config = dict(
    n_layer=9,
    d_model=320,
    n_head=5,
    n_kv_head=5,
    head_dim=64,
    d_mlp=1280,
    vocab_size=16350,
    activation='gelu',
    norm='layernorm',
    norm_place='pre',
    norm_eps=1e-05,
    positions='learned',
    qk_norm=False,
    attn_scale=0.125,
    bias='none',
    tie_embeddings=True,
    parallel_block=False,
    init='normal',
    init_std_qkv=0.0348,
    init_std_o=0.0432,
    init_std_up=0.0498,
    init_std_down=0.0498,
    optimizer='adam_hyperball',
    lr=0.00751,
    beta1=0.9,
    weight_decay=0.0,
    lr_head=0.00819,
    grad_clip=1.0,
    warmup_steps=200,
    schedule='wsd',
    decay_fraction=1.0,
    decay_shape='linear',
    final_lr_fraction=0.05,
    batch_tokens=131072,
    seq_len=512,
    doc_mask=True,
    train_tokens=751600000,
    steps=5735,
    dataset='wikipedia_en',
)
MLP neurons of a small language model. Each row is named by its layer, matrix (up: input weights; down: output weights) and neuron, and shows model dimensions 176-271. Each number is 128 + 24 x the weight over its row's rms, rounded and kept within 0 to 255. Numbers have three digits each.
After each neuron's rows, "fires on" lists the tokens most often at its 100 highest values on Wikipedia text that the model never trained on; "fires before" lists the tokens most often just after its 100 highest values on Wikipedia text that the model never trained on.

L3.up1036:165108117131120110129121117105114123159120127110107097154175101126137155149154122100135144150088110141126154126130139133137127151128165133124107142138126155089117120116112160124150119100102172114150190137143111150157133144139132103156126145147164105108154151123172136140108115127128151096
L3.down1036:120096134151109051159114084145116148135088114137121137087148165091123125127177144132100131112107119139127151133142111107100148123109116195152091146136112110079118145124104161159119087125116108094135175146126125153126102100117139153163157139157097082158160143152145159163121098133123137144
fires on: "\n", " |"
fires before: "\n", "|", "-", "|---|---|---|---|---|"

L2.up432:147174105139133111105140159061131087150127149172159154163163136104138124137151101154106105140143118086118145137108100109161129102154138131120096139111098144130147142135105176134149100115121114077179158113157121141103108149123143136116117105108165121093130146123144140151137121173153158113
L2.down432:119140112080135133153116137137075055134127161125171139153131128129116116119155118136097122156130134126116145131168061074117101120105066146120149110142147090130120102138148123131100130133102105134156123100110122104122141120124136112124114136163128098117166131122152107120140152122149167147
fires on: " |"
fires before: "\n", " ", " —"

L3.up822:159145121163121108117092186110127118127134129137117124142113102124112137191108119117138106143110112156118142149108085128109090155114142155153114148082171153147116105115128091158174108110119114081168143110108133109123123104142107115112155139168219137117173135146140113133106132158136116113
L3.down822:150111157143125137110108138141103111126113137082100153064154177117131146122155114145121149134126107132145124119147137121062148140152124124162160113169123151136116106154113163174122133109110113108109140140147123162156097096087114138097132117161116100111136133103150156122110104132113134106
fires on: "==", "-", "===", ".", "\n"
fires before: "\n", "1", "6", " |"

L3.up43:161127143098149117121163128080083075177119173152111128126162152140079149177151089136144126181135138081110157127136117076163122142128109119130113137135083110138153143143066145133130106127108164089165162080131129117143124143152114124115102122120124121111123158156146125145149076154147135106
L3.down43:127153131105142151147092100144103075136127180144154138099123135150158154142135157157146100152131134135116156144149046068125114118111084145140132115120124089101122123118127121139121101139133129094177145151087114134116124113155139129118133127135151082114161167124181110125137158143132127155
fires on: " |"
fires before: "\n", " ", " 0", " −"

L2.up43:152138104114075126095118098130152173163101113163158149166159146132066138140137173135121096144130108094125147135133120139115077169132141126126111134104103150077111138157093104167178144118126148144112162161122128114158133105101130124123094125120161124120131099130104082110100118154130130097
L2.down43:171067143098120109140122096132147139140103084079148156114151122148173140150121153111083128174099131173130136187120125120047133096118110082165142117133162145139169101125071121145131146108090143102171106098147133146129091109141138203163119125146160151135124136138162133127142124124117138135
fires on: ")", ":", "=", ";", "),"
fires before: "\n", " |", " was"

L2.up220:145102088110116118095137153094159108172145135109118118131127159116131131150104086137131094115090073080143146109133067146114103129140177169121100134105119166079138136144107134156150128123114160122131159151080116156141127126168096139091109151181146150137146136130149085109135128134155132093
L2.down220:134124089144136128149136096142101122128097179124150085147138134126132145144076119133106124135103140126156120119125055126147094150128128172132122122141114131111137113127152100157116126158127140140152122145119130143117150137142116149130120121117118135135137102167117123115098146105148113141
fires on: "===", "==", " ===", "===="
fires before: "\n"

L3.up372:168120118116135121118121168077152145146096141129112116104177131117113116189137134132155135128089116138146152144138126117119136113170155170137104125113158117146153134158109087156119127090088118099142122141128114129145140131140129113100127148150131134173172166112110118099131117133136136127
L3.down372:148176134130144086158138143165118124161096128103144115111102091093119152154125154125142176154108110134146105116092117149128151138136147146174176123150107131131168123108117124156136147150100104118169155158114139139154161100108122143136145135126134132118171180092178126151095125139143104131
fires on: "==", " the", "===", " a", " ==", " ==="
fires before: "\n", "-"

L2.up108:179152153151132128096138104102128093124095152167169154133152137110128131174120114139105100161091149157123134173097086135123136102139158133106112143134097118110127146143121149162125100121122143130171120061151127101137101131141105120112128128109129126104177123098100105119119128121141134103
L2.down108:094112135124135193123120159157101100127145130096120129097118145117130128136165107128096114181130142126112134083141156123124113161167121170121097143133139097125095095129153132153123115104134093084156154158114132091115143096060110154144156111118081150113103133141124095084145144143106142130
fires on: " |", "\n", " 7", " 9"
fires before: "\n", " ", " |", "|"

L3.up732:180112123130110131140122149111154162124140145119134162106120131121167127132143095121123172164049082096117129141128096149120130142159179153128134157108112155144114134119078135162125100106120110157150139151071110104129138109120140126122096107162127082121138137121116124135113103117150167079
L3.down732:117120111088179087127134136160129172109086142124147088115108124100136088097150107101122149115117169138087117139168138110142148110092143125156051146115107096094128141118095099111088124137138112091149149122181124103122138107139146168118143142126155145151121087110177129173111127134132137143
fires on: ".", ".\"", "\".", ")."
fires before: "\n", " The", " At", " This"

L3.up599:122135126121122135116113126094162120179114095125132124162148092125133131148128182167078101176074090127141133177104128151107122188100184144139150159157171126139095153114163150078161151112115131158111144144162114100138134118126117096104119125117169103093117119124104099117106109122131130151
L3.down599:112096122145141096124120162149091105081117131143094135121107135159157131138127148136131125131139134131087118099104126119139151097135130112173145157168114137105098100111116139146160112107106125104134144122146123056116123148095122092187130147159125162150137124157164124152148135106143167141
fires on: "%", "s", " in", "°"
fires before: " |", " of", " ("

L3.up763:108101095124072135144151158141106115090114123134118116148126108119141101158188167155132145148085103125126130148120142153133090140201175143102149116130127159108144125074098177132206115098156141123095136142105120112110109147137119159144137140167157130118138130113209138102144098125134107119
L3.down763:104120108109110079135151156130164069142119130129187108106118138143122123112206107114143111111115122110141089113181094107153150137106111121144097115120152151123140150108097141140177102129091149079154088162124143108097137107121125116109120139174146096082108125127119174106110110162159149186
fires on: "==", "===", "_", " /", "'", "00"
fires before: "\n", "00", " ("

L2.up342:161127109126118140143105138143128128145116140108144125108148147125134095159137136155139156181091093091132139115092131128139110108146176122115077131073138149095100139143101123137164119085137122126147134156099131124153171174133119096133117125139160107137127183128118111125092092132153156106
L2.down342:126117067076132085122135143112128164143110130135071109110105147088141117118155146086094095142074159095138097137169146137136116118100177140146087128125114112132108129127125132177082128097126112141133157174176132119135126112147159175126143140105136126156124113113167128187160130127147126145
fires on: "===", "==", ".", "====", " ==="
fires before: "\n", " The"

L2.up1104:149155139109136129116113126107141149164128104137100104150152110102119127159122140119155152131105090132121130108123128157138151123168157111116144146117091107105149118144094145163149131129119146122139128134115110143160120087143099126128104135113164126144224174159110096137124109116119139115
L2.down1104:123105122135142093119095103111117109170157114096164166123095096137130118123124103119117097120149113130156127116151116124119126104158140125133111153113120118076110126107127182123118138150118143137137104161133095156182126128146137147128138167103110104154140172143103113218099123123113133094
fires on: " |", "\n"
fires before: "\n", " ", " 5", " Private"

L2.up132:172125148146127124140128115108180113162125131135123095125133084137105124163111098143144125161051145147123140159094118125157116113146158132096101137164102153107122133124097132161166142128133139132136141141131097130156107151127099128128105148147141151121218146079124077136111107134149141093
L2.down132:156111158127121103125132117111135152108117132089054120124149140124161115110158141126074122139137139196119130137160122152123131153130135157159047155127121140107128118130157122147164109098120134101122183141121110095142125102118103188113150142134132158135147125102132117130106096140119136127
fires on: "\n", "\n ", ";", "\n\n"
fires before: "-", "\n", " -"

L2.up537:146132117089148122125149144112116103166136169147153110140152146129114124180155119133145112101096104117139134143111109111118143130137121154099088147089092146113129147145096168130147108134135188106154158120080122134140135088135134148101133115128147158159171185125145095130142140123151116084
L2.down537:113099125141129182151125100137076120112086135133158131122100142135146081133094118143105114193142142110129125118160135134112171149113135129170120105142132088131139116112169155123109097170132101115136113151103134113169137166142128195141122137107139103118179140133117160123106145135127086114
fires on: "==", "===", " |", " ==", " ==="
fires before: "\n", " Private"

L2.up1018:164184103095149121104145138097060105147135182183139131134160108143133144139133102151149162149134118093126161136143099146147136116156132128099138137133090112095142140106108139150150116116124124074162117093112136089094115130160143154094100124138144129114132132137164131146163082170161129127
L2.down1018:138098133148150127134096100122117084169128180127172130126128101148116094127114122146120139178122108131125114148102108139143119128105096151152135142129094077138084147121130159120095131136139095123160132130095103106109119103124140141144134154116120127086130150143137120139140146113145144152
fires on: " |"
fires before: "\n", " ", " —"

L2.up767:178114161145088153117121143153106164108111111091100135119140125092120111150135137138133177166109121125147146147097121157089136092159131158106166127087119176135132095094113114173159081151086109142147165139115075123139154091129130119094154179115154081108147155114131110132125128132086103109
L2.down767:146114140144135078161150136112122118176141105142134146150138133100138106144121155142113129133143092121148109120127138170149093153165160148138153096136073144115103133072132115199151140078130120078119161164139123143123123104105159136121154185119128146102141147141135128135156139100083099083
fires on: "."
fires before: "\n", " The", " In"

L3.up1241:155101062136143125111121127158113103167108098108161084116125144108149129147148112189120152143094129140145130097118133121140097160164136168112104164119111095055141146113091115193134102122165128087110146096103134133142113132096120131112136170148156130161148127087131127095112176134121120121
L3.down1241:165135125159144102141111096144095179099076097130134119122116152129111166092117140100159136140136123184083104147114119090122109105127074124163141160163127077114066142135190144136105164179151115087093140119102111128078130134154140147116132094107145131132130155085109150097098128126102137122
fires on: "===", " ===", "/", " Ph"
fires before: "\n"

L2.up991:140128121124124153138117106151111088176100118107113124178138122132134108139149147144151104104147143130116117129085138136126132128092118108131162152169131105133130135121129163153124155101147125098151136162138112140085161097100165139140142118095133130124153150122114140107150124111113123108
L2.down991:136128157117107101145081098105132118127155098124124133101108123133122154107111133130112114141122135137134120153146097129083105123156145103107117161141130133071125126094128125094114152143085132106124186162089135128125108117134123094156133145115106125129130093083130078101118176173132155167
fires on: "%", " tr", " were"
fires before: " |", " had", " were", ".", " of", " from"

L2.up507:134136132146119127156109144125082122131143164119125114201138104131147124155163122142132137119079106129139140146113094151123122145137140119114150156130102134132100086115114153122134095109079110102132151101152056123166169121102131122135150160127178117113146142071148136134081106137099112058
L2.down507:087134158114096164159097106164126178103094130143119139101116099118151137132133129078114136128128111142129128095137097141091123140095145148143158136119158117125126137092113128169197134109111154155099147154085124160098118137076171155096120171152168125168142156116121176099107155106092099139
fires on: "\n", " |", "."
fires before: "|", "\n", "-"

L3.up402:179129131093113124148131189087151164139132162167101149111126122134145142102109137167149132155109147090124150158126112114139136104136167102111095135098088123161121147125085133168141127122137131127155161150093124106138150094132149153132099109137117121115184133100131116131116133134162121087
L3.down402:157130108098118100134112119141134111144148124093143106140088125122113092131136111124104155102086138124120109130108140149160111101111165137121097150143114143107131115128132117110108116129127120140173111134143139120098095044127115149121146162120105179153125129114139117161146128118129109165
fires on: " |", "."
fires before: "\n", " ", " The", " −", " 3"

L2.up139:155103105129145122108084154149164136133120137143132148173141190107086100117117088129134088121133154148127143106126111157141099143127152140109130118087103097113114155146097176135137064116144185158134126113119145118163119111117148159130114137104133138138144129175117147121131122137136129112
L2.down139:138164120101089142191096118130135151184112085114144122085128099115141080116154158168116121118152138162136099124082125112143112156101068148151128120137112119137112108119134149079126139147142134110136146139114142115154120089121137130122134150126144114111083162095124117145138192155145186138
fires on: " |", "==", "==="
fires before: "\n", " ", " |"

L3.up1014:165101125133110122169119119172137145131108145122109103114143157122125123210136145134183120134111089143121146173121092133137109133188149142101111129088118155113100099112128125164162103116104186124145140159128131134115114110155129145161166160141154142128141138115158101121129099106131140101
L3.down1014:124108140112162085134084172164118103123125122129150129154151119115129137163101071119128159131159151105113096082133143147140107106111101136122091128098142147090110125138127125130212112073115172142135086083141130164093117168155112159096102160105131177123108109132103130157134094090141134124
fires on: "==", "==="
fires before: "\n", "=="